Weights of a small GPT-style language model, trained from scratch on English Wikipedia.
Size: 12 layers, width 192, 6 heads of 32, MLP 768 tanh GELU, vocabulary 8192, 8.59M parameters.
Architecture: LayerNorm before each block, learned positions, untied embeddings.
Training: 140M tokens, 4276 steps.
MLP neurons of a small language model. Each row is named by its layer, matrix (up: input weights) and neuron, and shows model dimensions 0-127. Each number is 128 + 24 x the weight over its row's rms, rounded and kept within 0 to 255. Numbers have three digits each.
After each neuron's rows, "fires on" lists the tokens most often at its 100 highest values on Wikipedia text that the model never trained on.

L8.up587:167149127092171174133130130102125121136137135135108111164086108125125170112148151140092118143158079110114104124155132101121135108130166118162126086108131104097080110095091176148116137135105142125087136078144135120114131100091118156082088105098154111151170150125146122123133147119173143113149127102114145101151110124115100134147104109130143170083148167140125173133133126158129136129120
fires on: ".", "–", ",", "-"

L3.up154:125128075129137145156168097165102164142098119126085148105137095143126093135118108141117171157126130121119096163146099113130095115138115109130120133185126118116121138103106160178090131135125149122150151124196129123117080115156075133104145171143113145142137118110132111145138115088086110129091106094105115155147145129106168129131153151113137120141169128112148103149149078185148123093110
fires on: "."

L5.up569:149109158139112139137151128112175137116110108096128095111130108132124165134130113106102086100134100085107057139154124117124140104147110080141165146148143161111160106124093124088186153140161115107134106117127103149107147135124123118076124138082097081131140091133141146080125212156140132112135150126138139129138131120164143103111127134133129114152159142147125138101131082146116146152154
fires on: "-"

L8.up311:125125146111144083110118150099132152109116105165134140110143136154147168134134129145107144109178113148137081104136134162101137149135127135155159101154106121132097123124121169123088113101108135129089211081078096090103138107119149097143148115108122146135121121114129134123149079161080139142152135132099121133114132117121153137133132135107108143116182085092156086135134108108143139140124
fires on: "=", ",", "nt"

L5.up474:120142135116122149126130140164178132087142170130134139155177164135148157098055134130125147064109138113128103089121081077127140158109111103174102126157134146150133127129124132106111149136156161149114112121136115133105151122203112141148120174102135123128156130128138098123140129157137146145112154136125156101111113095142130096125100129117124088129168097107151101136145089123119153130119
fires on: "="

L8.up342:156117134115125129129128073115125155148138155130118149142091093153150161119121120138122116104187148123134072145140077126119139137124108115134116117135150079160099109087162189119104125154085085144129158102181108132128140143130116113093136095149125136167132138140158119103127117132171154106148131147098110140147105153111152095127132124131118141155136128137114088107138156135146092138130
fires on: "d", "r", "s", "l", "al", "te"

L5.up491:123139156109119101142125132119162151082133147149132194151093097130153119106161123089102108130102132131139160157140108168112149119133133136085122117123089124137116124157098112103089107153080147152140148147167077137080122144136125099082111126103135150121150144180176132162122125153163131130124096120142130114120157134149102094124155104114123167127099129174108150147142128106143142178140
fires on: ","

L5.up534:156140143108107146151140105085141119123147178096145087118085128100131128105125135121104152153140134126103136126108126151108150136104091088145111105145137130133131114132081139095172116113129143144126138082138123124132180128147151133109136095083129145158115166116160132155124142124150123100143153123144098114162173125076117124121133095123099140150140162168108117110104130112096165134121
fires on: ".", ","

L3.up99:129167130116102108166121141149125160123128152143180075136147134149133194108130157128105143125122104118095109184085120106130139123116106110140128081151111127118152190142103143147144113140114139127131113105122129111078140066121125059139167131150164149105165095156124148101133106131134137177126121108159175150106119120089122122100130091123118114150121135151106120111137154122134166159103
fires on: "=", " Ver", " Ti"

L3.up300:139141126161131156123128138099143116136123173096100129151095120150117118134155142118130149072158125132137140161195114114096131146085151099120131126176126146147140150159143152115127104097115128118112177126149158150160054144110114117127138132074095157143106108134170125119117113149120142103142125089108102127149173135119120153143108150131118116159101128110135137114141127190115113074115
fires on: ".", ",", "\n"

L8.up674:104092136104121138128129126139145108118156098114103091131129124106139136136115132131108122128146143069145159176116151119178117185129065065182119149130125100107127121177148150146124115133147093179124145108142096115158152113130156099148097089104154132159130161166072140131113145128158103137118120099114118104143129090096158144153132125153125145135124135126124161107144100177080150123104
fires on: ".", ",", " to", "s"

L9.up529:116169169129132115150114107170116156121118102116085156124105116106124159148141118100132157127132125143136106144134105131086116130094102116115113158089135137116127125148127113124091117153086144111148114157151122090132132190103161118140134138119139120102142173131079168139139149142146142120090138093154185110142115122084134148099087161125152113161142112161107183131151159111160151108118
fires on: "s", "ilia", "es", "ta"

L8.up83:091121099100098146107121108144110152126110128118097179103156110155183144131092087145109121090176092143111134146152136148139102181145135163187106109204130164119132125105111176127109101109097060161133121141139111131117152097145130145121112092119188128135143115143102123112166183085098133144121133133124119136123113128100157119166146070113148148130133122115123131158111115129118146148121
fires on: "-", ":", ","

L5.up721:113144108142085179148169132104137124119161156113125142148134120113126178095122124128101142105118065098138100163176117149123154111100133107098103132158121135146164170141152158097134102109132119143135090167127183128143138133111048129125137138126119168109118149146158117092168135099115130106140125146147139108130170100149157115116035094133111139122129101128140125139114157144103144154117
fires on: " of", " and", ",", ":"

L9.up86:108102154129094142150116146155140140122121150138124123108107143095153171107083128104172121125150086147114119137147155139126096164088098121119147124133147149149102130138080150091114102119119115138148119135117128109142145123152143151145114099118109126140118084128130143124121129115113158117130075108129174118152165098139143164077123145130117076188126115145133124148147129080121067128157
fires on: " (", " —", "-", " \"", ".", "\\"

L3.up169:128114123164091140123165136151131141149124143140096106091129162119144184149133106148117096123146107152161104123144115153130127119097137151152126106088127130132106174130134118080153154154123120169168164128113113100121144078097127129089104123109168120158090143134155143097133145105145127112110164156147093146152117130108151155113091103164170124122103157099141122130138137144115132123121
fires on: "-", ":", "/", ".", " of"

L5.up37:134165129154105136146162118159134143105147137161139144162163099174092125123135153103076083072176112087096121134116136137137113169119122121114143119134114149096113124171127167136109104147139146089108093187127112129143115113136115124146127139138135120152142109139129125135133120126074124111079152113153120127106140149146144157163087093139142147106171157136110151124145159125117166186134
fires on: ")", " E", ":", ",", " on", " in"

L5.up255:123101087171174139179112118134109122113111126131091138140064157131137132129110134167147127123147089135142132154136129133112143071154134118132152154162195130114118132107157145153142155116129061068153118144108114129102130139129150106113149127127140117154181148137054122092110134141127144149146103124123166128141109150125139138120157120111136162091143092132125120122137152105117145139108
fires on: "n", "vi", "ti", "d", "imi"

L3.up32:133143135134088124146186119161124107178111137119112124178156081144109096131139102145125147124137082101124108142174133138142152119115104120135173143160143115127163113137104144182103154125172143115113107103176133122112125113088108106129113114146119116175115121120140119129072124105096128109126086126113102141154110137110112128132098119140133177111126147122176115156148101138124137076118
fires on: ".", "ig"

L6.up275:143082116163139082121142120130162126111144095146110140104143165145122085119142139145095127153162146089136148120099173130113107127100090129113080166117144141094135135102166089142118114132082143129142140111152120113108120115138136108093145138126083126173101163139118148138120123114096153141154116107124115108131125180102087151114101192124173107117124122123129120140159140115133120137122
fires on: "=", " of", " at"

L5.up509:136165076130169139112116144151156125109151181109146167132140133103097103144128142130084175119117126159151150124113128113100138153132122150106097113160155160161096154162120170093088100115151120142170150074119079072107153094151130138106137133103159123104114125136098139088143122173123112139126154092156119114123110104150118120149110163144156087106119131111114112140135084098147149089118
fires on: "=", " where", " that"

L6.up536:155099153137097087152143095165108124129114103139122119114096110147178128140107118130127149096143163080131120151121161127147124144153136108150132075134142146132132141123143167136091109153138139098155127154161142088125106081183108109150080146065091112125082125120134101137116113104106147093120088092133059113140135123111159143112147069146155133127169136132172103149138099158129175120168
fires on: ".", " a", "ver", "-"

L8.up744:163131142083133142153133133093163086113167120119115150154079145142172105126117077158132132084153147142129122120159165133127104105152135116129110098185139152137135125102168095126139125124132139099139104156104108137131137125137104147143111184081083126138098143150141163164123131083117127126127112125164109114131143097086115127125153116108092148116115156140101142104129119114139115168087
fires on: "-", " and", "se"

L6.up153:141176167073109137141143166115158160112117143137128145145124077122131130129105123063105119076119136159129134160151162152151128120099165122133152117140146124142135146142077150130143126145131140149141124118149139116107141108151137095121155165134094151144109113155122143115130127110124118149112101143142123137100161182179183055076148142098108138129191139127131139094116111123113115153136
fires on: "-", "ara", "|"

L3.up218:111130165114118122120139120122132127110140149129136091121113116163131125132090076110126108144166144085140106128140094142144089109082114160147100098168129126128130145127156195158119131100135099125123157164129097101086164088115138146116142117106188124143142127170115079131189099147118138125086141151134140132151148119119141180129122155128149135109079148147123170136145086099121153145075
fires on: "s", "-", ")", " Great"

L8.up226:114159140150100149166106079120138161163119137119125137129104138131133142124145139131139136122150124160137144112108093132134099125148093160174110069109150146083123170152097166142109091168077111132159091146107088141132131149108132156096138168127109161108131135108120147100134131139117182099139140148115121122140146157096095088131156105156149154128131114142147144124129091116111131124104
fires on: "s", "k", "t", "m", "it"

L9.up521:127155115134095091089138161141110111114105127156106125140113116173100119118129089133132178062145154138101129152152152094116102104111106081132104119128133114128109150141103135127148116067145139135136167124135119145152108139121104115106105114137129163091120164099158102088089104175123126105142124137155167096134133151139109131140100102130149110121127152121169165100141104144129131142134
fires on: ":", " at", " in", " for", " own", ","

L3.up49:162141114114166144138164123137144116102138153133096104123104083147119098133127119145111168125092099094131096194119098121125106132100109129155144185146162117125141161094145144165115185110119121120102102135143108134155078127103108137102123121157159116168139168125089135128176120115134118100101158143112089157156074138122136139075137160104145120116102115131124144093132122138119154088143
fires on: ".", "=", " |", "red"

L6.up235:145108150114104097151141141092134155107168132135185124096125113187094154150150160120108131100132161101111151130149126130124165154095089161079155124161117123117072109136141129119122106112115134168108128126113128141046102130154140159138104132169122163125146139125155071150170145152139156171152130091098148141097118131136106141132069104081167117136127130112114107112105190120143121133130
fires on: " at", ":", " |", "="

L6.up746:133101150111135123094160137138171138114129100131167108186119167122111130121120107161125116102144095109108143141072122097101157145092090157157153115161179144152136126118103135159131081116125113103136111088118075158106142112117147118136129087135151164119128149114123110140131103112111121170145124093109158120133152135138132119127143189138107124136107161142130127144097136157122130120139
fires on: "=", " |"

L5.up591:115149140124119086143122110150136094166105118112131145159127133107154092116149102114139175092183104119119115133132137113111123141161089143156103135110145111161151100128153123141118143104133164184076080137133119169134136130102106106157131164120121142150139109124169143098131144156103157111165134109091160114108149081107134103133124115131117156152106168140149112137112118115095106122144
fires on: ".", " he", " a", " As", " as", " of"

L6.up265:140119133061163102111159145146158121119103113096113109113083151154120122087141139151158090178115123123112102149149119147098184111135101131200148109142120126104090132106088171135129135101155156121117103119139156179136112149124138122114103128109151135158144136111126104125081161138122113134136085112153159140144116130139105134154071132087128118134110125136112127183108090169131142132111
fires on: ".", "-", " |", "4", "ren"

L9.up95:094098167144141143101139116134074115109121112150134112118083106168091106165138156102113175124167108143146151134176151140151127091136121118118130162148159086110123151114111183128107153098119109142137130160090166126144126145104095138136113114047125110128168160126119153146145147146166151101138139135077151164120143134105114124113149121112127151093119128090136107083133139135094128149172
fires on: " at", "ort", "at", " Haw", "'"

L6.up231:130091117149127132152113124125094135129092109141135136107111099133142088093167087139117140084153176082173131139114193102183080105119126104126104146113154144109148117148103133085143097116093139136129121117123138064143109098147134103121102150176122136108126133117095139110136131129161132155118121111128114062109113168098087157133125119131140108137143143143149120145100122163151127125131
fires on: " of", " at", " a", " as", "."

L8.up686:128094165157115153088110124097112164145151103149111154168159124157142101121153160144116141077119154173115118144139142154137125100159132121083157167111158130139112151138101122142105094114132109103164075146120147088076130122130132119115104125148128147152097134117084085148118152122111129133122151108085129134110123140157095142093103088143146125144118113164138179161149157159162111130119
fires on: " of", " as", ":", " by", " with", " |"

L6.up102:128102171102123115125106124154118132142167146135112104173097122185117138118114154150091137127111079101103139117137152101137122155147063136101093143179146109120091132141092154084124174147138126112119102099120137135168152137153124113119122071164137107093110115173114160168117123152149117153145120099173155119164123158110127113128138139159097145136140108154146121119138128156130147125163
fires on: ".", ",", " |", " G", "ame", " D"

L6.up194:155145127096056156111142175102110095147116175109134126154115124105156140094126128093119103075144151129114150119166132115129136116125179076109179116128157133137132139111112120093147121062131144100109135147111087157137131119167118135079091161111140120132133119151137147138123189099131127161116124124083139176102128127138128125135145164123104160144093157146145166125112118130116113129094
fires on: "-", "|", "Early"

L3.up618:133116161152132121127126101103123109121115106107128132105117123180083135117144128124122137061136097112063123143152131130146101119118098149115126085097152092125155150134120128130108122136106122135145105134116126169110132153141145125164137150148145078127161115124142150120134150067097128171172121131108129104124126149122124142070087121099121098166150135147125093096105146098181131148124
fires on: " '", " “", " |", " \"", ":"

L3.up640:147073131129121154094152129078121152138148122105131113170121151097149132132112147148112120133145103090083170128152107121128149136127122144132104112142152166116125121125162111148150115137121123125127135125071114144148127176103112143119085112094116166156104158116092146139124136157129146154190159106130137144129131131135123108096168131119143113172118113126137115107130136129096091074153
fires on: "\n", " |", "|", " ("

L3.up647:114168151110071132137151144089146144116108176166081143103135139121138176146148150078121117133110154136122100155185190129154103118087114078127116102129134152136166142114145136083146113138086109134134154120131120165132130085146140153107107119115134129131148110139141140112156117127122146064150142172094157115122112102128126146088135119140134155156107156099109123118113140090087122099157
fires on: "-"

L5.up637:138109123070154110110107117126148154158134142168121107110110138105100160144160120134089091150077112153110134175105106158116158135130092100090134075155166103148153109158095116176135091141127108105116121092152150094115116098139128160105129088135108169200129133119093086126131148170118121172096142079147131115144120103160155118111088168113111132150116129118103114143118136147092111122107
fires on: " |", "=", "|"

L3.up28:139102131126154132065137124139167097114104147127177117107107106133116160122149117151097129151162119181107127132148113143094137151122117144159124104138118125136105107125104126101119144103129124156097113156086114125115096127121152121107094117122148139154138115133158133097174079165139125154184141163088131116153153166151160106134158165068108096132119106105145154121116122116113132103091
fires on: ","

L9.up376:077151116138100137140183149097130181138117145162167149163117112110138139126124089098106173114147127103107155151148174129159133138111144154149155100145095155160098115109129206115121119128109118116139111068094138126150120142136101086151163113128153122096149136139117100108122109094141137142173101099127196132128158126105138146140111149141148133165090155112119104116146135144098156132111
fires on: "=", " For", " on", "In", "in"

L6.up640:145130158145070155161110106102116116154112161105099155127149123167094157136124157156132152124120120115132112136139134096105112150167120076120114091132152148130123158140100148138149117109143119132095082120128158158172127144107093105112155105086143137144074110143115142146150112144091160132133108092162141081132115088170112151086126134116106137150124143110161135128099109110110135125118
fires on: ",", " /", "ini"

L8.up314:139123169156126144162158124057125189132106101140093115115158103148129138121127132145121114168144082132127129156107122137100066109136137113101094092144185120152125141136122130148103129113109122132116143134099125146099154136125106137139128168095113118113116158130102182140166177155080123118118115110123118121118080120151103085098157130108095159159138142097139101106098129111153122175082
fires on: "|", " in", "-", " the", ",", " as"

L6.up451:150145128115132115084126094156176121096110125165160132131080157119133130124132098163103104132102139097138110122151122131171149098080152099149097095123066115117134126135101152131114110128122128154144119102102071165131111132157094154139110119138126146144168154112134125103114178092139160141120095112119132135141125151126149118194135109182125144126078155080117102126145140171135173140140
fires on: " to", " of", " in", " a", " over", " for"

L6.up513:151133119125153150080151094102085120090163136119131114122120099104138130108162105167146099109091130176143126121141157105128112139115100101095112129134116117124149139108138145105140124070113100129116139107136126138139107128126134093115167144137169103138075139153065092143159157118153150153133165102103130110112080112130138092113096166141142135117112098126163131117163131156085135120132
fires on: "\n", "nt", "ti", "si", "ac", "ini"

L3.up43:159113148167158098148103113131140134142198120107141118124148116110129140118162151105142131088093150143099137105140097077153143085138125122153115125168099110124144154139117103141147135136098146110149107127100142092125095168124122138116115167152140132108104123129153181155131131115063118152084126106094173141083083158109141155144116135111164096125146124107133134155143150107157148189122
fires on: " Ab", " no", " of", " bo"

L3.up494:126114090121134105150128142142088124145134123134104160160106118109112112121124145111128087156108152094050139145118131112149140180153172119144125140157161154146111116172111112174142116132132105159128120153096175101112123164088078127107136128069205102140163126168127115149123109119113132150122116122100123160161175115116150136137119130129167125107107135068123159156111104117138162137137
fires on: "s", " −", " an", " .", "n"

L5.up145:107130152074087118137124153083137098085152072131125147129150122114110155151105133141123096123141134167126110085160148154106140097148104104136094125150097132113145102166139132122115076147202157118097092125168051164116115162136087152125147100116113166119132145164159144149062083130119135118114130155154130111147081122147118107164128119124133127095164143127142142092152169148136143126102
fires on: " that", "se", ",", " first"

L3.up197:116113131140130121115108125155134134136106148122120109078160092115133170134129076107152120124149109087137116144130086109080157142087111161142115130185139142131121151143114147127164125087147134137138108113149121160108136159182078148132112096117168160100137141167103151142143143114099137155146136099115154131098136177123119141097138103114092103105114158099097087137154126116072113104146
fires on: " |"

L8.up638:133114120135122111142142098161122146121088164138127096153104123181163132179135112150180129128123098145129082165129128122111148107140155083131156093156068159095102157127134143142161134121141089082115139120125117093118144116136103122118165127139150151090167147180136110145125112124124140154162155128152113131127112144142046135123083120172130100131157149169138095119141122078105142096106
fires on: "=", "ot"

L3.up102:112126151117137123108111124117111137138172138151097122143107121147118119105175139170089131098134148138141093121145112135163107107140128154077124167101144120094113142143147146135128120151118078132105098126138140163130133142151096144073103122172157100150162119144098151124143180122186139133145135152111113115114097117139144117082105159082140099110132083177138148107097111113157181085128
fires on: " for", "ist", "nt", " of", "ont", "ti"

L3.up164:147131147173110115142140159166133128102129135131108148156127141135111118155155133110189114101105104152079147128148125114127072135128139133139148124144164175146109176157076101142137116113140103154114149145119112142129158122119148141106135138145126122144112120124109142148124166143123102105105135085125112119125114116127107153101106146138117139150118133075175133104159145127114127122113
fires on: "-", " “", " also", " never", " \"", "ly"

L5.up365:123147121129105142108152164092140148109113153099143130129127117120092115164142108130128161113111115118103123149114194118166088134107120077113125130147106137094111126136153171144102084118111107143120134150091119115170105138144142131122129117167111160106170147132162088126105123051099139134108126119129111128106134160140106147127137132125134123115113136107098147151170199139149171102129
fires on: " for", " and", "t", " in", "y", "d"

L8.up275:189142111144145103130143164082096134147118133148118100140114151102126147161090139131113130168110113112144134150127083135134083098133111125136100131133133116135114135110089127141122114081113105082099128176082158126155105120097166135102142167131109160136149170136146113130136162132130115154114091126143156140106131136172134101121131116142105141157143145149171130133105118150160112129061
fires on: ",", " the", " of", " and", " in"

L6.up415:118109109126114131114126135169135121148145155112136137109097150159132132128113167119103083100141113127163126166132145093089142170159130119078086112125131145151116113132162113108164103103155140155121140115094109129135067093130054130151119139090152154147169121136118120121126135154123164065134185107166105095178103107135153115121130161154118095090114163139148134113138116110139134134076
fires on: " that", ","

L3.up696:128067166127093092153098112141127120126120144149130127071165100129127143137101106088126100126138139151157116129142125154092154092099136144141122120144165104134174124112142121121133125119181136125125130122101105140138125136180120147083154092122131132105163143162133131119111136125116140141129132090119155127128141114131146116119105090103121147116095143085102111115169145099129146127102
fires on: " =", " |"

L5.up143:143124140104131042131147157142137085093161149124159132135087134113154126102152115119118135125121142150137152091159121166093129106093149121094099091135077104131121106168144124154159086088127116150122126109150081193129121155104125126095133123103110161108138131155128135116124124147116165071096128124131131131158115121103146127106142118149171141135133129166111159117161169109140153122138
fires on: ",", "St"

L8.up695:130087109186123145108129118137088150131117134156100110071102148162140119167111114097100119081105102144148105141059165122127116101150169145140107119109121109134136154104134158137131127144118152122127158101152129134133145075088145176113141124125157122121149151141158108076108115116131096146128148127108148144127144134132135158125076118159110116172157083073137102134170137082106161146132
fires on: "=", ")", ":", ".", "ly", " ="

L6.up79:114126103122105149124156150104123098116124161177144151148130094062154129128149153132107094135127084140155126126160084128141131122143144149077140113146107097122137069126131165140133131136133155105108155102153128118106098123108125137114128159102114130116156173183123169121145139152176124127116146166135148132132159161100132119121155094136150125150156161081142138129106158119134130125112
fires on: ",", ":", " and", " –", ".", "-"

L6.up595:167137141147098153077131104121136223154094160091110165112100093138127158093148132119105114099142138117124152131120152117146084157150137124128125111163150149152108142094166152083107107100092092118132180165126104129112113134174122154126133166141068120143105102124136143112109155149128110128114128131122145123137162124126127111097108117174166161130111132124144141130095146112116140144069
fires on: "-"

L8.up600:111109120123134121119135137096135124178111082087116160130112110105130104124134169120100135116139141112183133154087112125078124117078115116124144131156201084121092130140103123152107167166121193071116108103163095127146169130130143125092131111136119141135106119134070132124102138132120117151116121079094117158115162147139099126104123174182087151135129144124159146127093127186139130124140
fires on: ".", " |", "A", " a", "ess", "inc"

L3.up460:148113124155110114164129168143176158090108134101085152154113104158070156138135115111161115130111122082118136104133134097117153143097143124123137145123149179069134111115135150155153183141066112147148136133112132080139130118111146124117146094109128135144156163145109150126144142144132133146116111144145135115144153143106093096092105108187138135105149114094092129139158093107177150149158
fires on: "s"

L5.up644:169113120106131096134118124133140129162090160156133135095134076157132083127094158179126103115140166155123128147174103149091133126118126135181126127131120082124133144130120192172107137154104113143119115128087086105133126110108132168091141117084147183105165100131096130106127086114101179124125123129118066146131122151127098104160125113140096108119131117148157164123114133125155141123108
fires on: "ti", "s", "ba", "k", "h", " Kar"

L5.up632:140105169122150145140151142111130147116086151136118131136166124121130147126059126122122141143144155120133146089153103122143116146129143120136110164080148123152160140142098119095097118139118131137129133171128136117124133143149112120084173134114094146153108165120125141106117124114126123102086160146179127082136138123088109118094095104091155148142167157170158104127135168122131136111094
fires on: " had", " his", "-", " was", "na", " prec"

L8.up446:129110088139156185145132105112148143115140125117071151146105125152158167171130121124122096119120141182120102157106108125130166133164125149167129129126153182103116076110061147140104104137115137096140081120106127136127127153129137105097150129139126112157130144150142156096111121143100116140077137092130117113194120088133069108142179143079109130142171104140125103153140086146138119157129
fires on: "n", " B", "d", "c", " A"

L8.up408:090132157124098147103125138080115102128117120140102127120183141129109116131138103139171120122090109162138141200151140135123134145121143142124169101103169155135139127119133130129115128111123109162159143146118069099092135121117107124112132125147143100150153131153091137112119166147119153073129133114129125129093120183154102117121100118123154189126112163143102128130138123192139129164136
fires on: " |", ":", "-"

L3.up288:101121133096109122117149134099121099155125195135118152174103120127078081139139108147138093131122142122119140124142133150094120148137136120094139112160153134135108146120097094137125145137126130124102134161122104160176150097127151127125117133095130130154147087108132139212126144140160139083130105140124142130174147127127142155136164120119144110156093131182136149090130095110103137147129
fires on: "\n\n", "-", " UTC"

L6.up490:097165123113143120072164150140132110147135157107170142144121122111134146107162119190091137142075125113104105174104096134120148145132087134149121084123132149098117151077112149154123118140136098131145136086155090114153121088116120175105061087118169118122152134125116154152121121131125141147088095152140167101143136147120153159172115130128122113138131129071146134162138152181131119123130
fires on: "=", "."

L6.up256:162129110130115115154116143135166159163100106155144122129116107145140171098141105110136120130122129088134127164148141154152106139150159135141119117103128162109140132143137119090099048170134127141133119134158113115113146106126097161153133130097180100147160117150152158118102152119102119088106103123180079162145123088144142145134121100119104154113120106108117169143120202116131123131146
fires on: ",", "–", " and", ")", "6", ";"

L8.up320:092113138117164137106149153150088144110109130136116163175130123131130112108165152090123129074139149159130134127152128117077140137094152124164115120169107127115110091136178138158100099140137170110166126158118124143125137194119086147142156132120110119109113133114132117112099143092115096064095139149122125134136175134100125121107091154183136109114114117111158142133144148137109134129100
fires on: "\n", ",", " announced", "s", " that"

L3.up636:169128095199117142167160122136129131128112110122088139152143128141115060127113121130160106128117105135121099117117117142128122131154113070114162118139133120136142165151131126161089107128137170168150126103180109157131110128165108081103110153069133141128132142094132130146139130108134127171083089130090160178149141123113138122097152151153172109147119117093142101127140110146149164115130
fires on: "."

L9.up274:111136118127114108139167078133132088115100143137096132168095104162134112115137162141169146121122127118166090128137161099132118083109147128121102103130120111170061120138160098113137120142176112174140123134141126118102092129136151099116132127071128120147109136077153140134097110107140122130159132103123145124125139154142100140130116175136139103166123155160130160098143084133085159182125
fires on: ",", ":", ".", "°"

L8.up582:154148126133102152105129147120129137096121167117141158153151122106137148141120149122101118108083099136095149144134153109112115150142121128117143169098131128104144096110144112162135115146130097123098132114141093159154189134133160148154098102150069103121097167132101123154150163113094151159157129162121140091126126104149158142129108139121127151175144144180111104111136149121133158133113
fires on: " a", "ce", "ly", " also"

L9.up101:149135142124072153096107084130114108136138141080139146165124142150130142152110098114133131139174138103131148111119145115151116091129109170102101111106169094162142133083125102115091127091141136078117159108157140080133129099143108147121128139130137190131167151148169134123140092113128121133129159098124141158139105139143122105167121139113128130154133121101149133113139143128172078114137
fires on: " the", "st", "So", "f", "te", "r"

L5.up19:174143133155109115091149160112124158116148158111125144188180112119113126136118166113164088068106127082100087157165174119085141107129153110158135152127150156167123114167125140129121111131122116139139092143131071134143147134107126121119147160114143109120145144147140200118132123088122141134118108133103124132149130141145097134099159126118135165148139099149130104101104145143121131134127
fires on: "ly", " she", " that", "ill", " also", "ile"

L8.up369:128094146078140137115183127115143122098101146149119144114162154167125141164115138156122111127158120077101132155143113087127088184117142170147148131135159096110154143108109127129107138103115121168116120135122133118163183094117117124131109115125139118128124163130077157138102108120139138146114124131124164100119108093125117156152132141095106116100143199112111077192114122132127126152130
fires on: " |", " was", " of", " were", " at", ":"

L6.up212:142139131134115136141117186143143150143101135106094100123133085121132153109112152079130187108116163142113154130108157097123116131120171162175121174124096144135136122138147091096156146088128111113156107118108151093098154145130084081116147120140121083117126118142138156139133143144098125167140120090136106124189135090094107111103077141122149140163184165120125144119114129091141115154139
fires on: "s", "-", " number", "es"

L8.up650:125111136147149157122151155105159106162131109087109110128111111118095113143187096141127131116117073124143144152121105142124138130171126092155135101132144120113092136131104132158083134116129146155106114130125136125132113118116123186139140164133113160144119157125168146151143125101121132111199125112095182119097135115146107157084147118141133122122142133095142137068073129144105125130139
fires on: ".", ",", "″"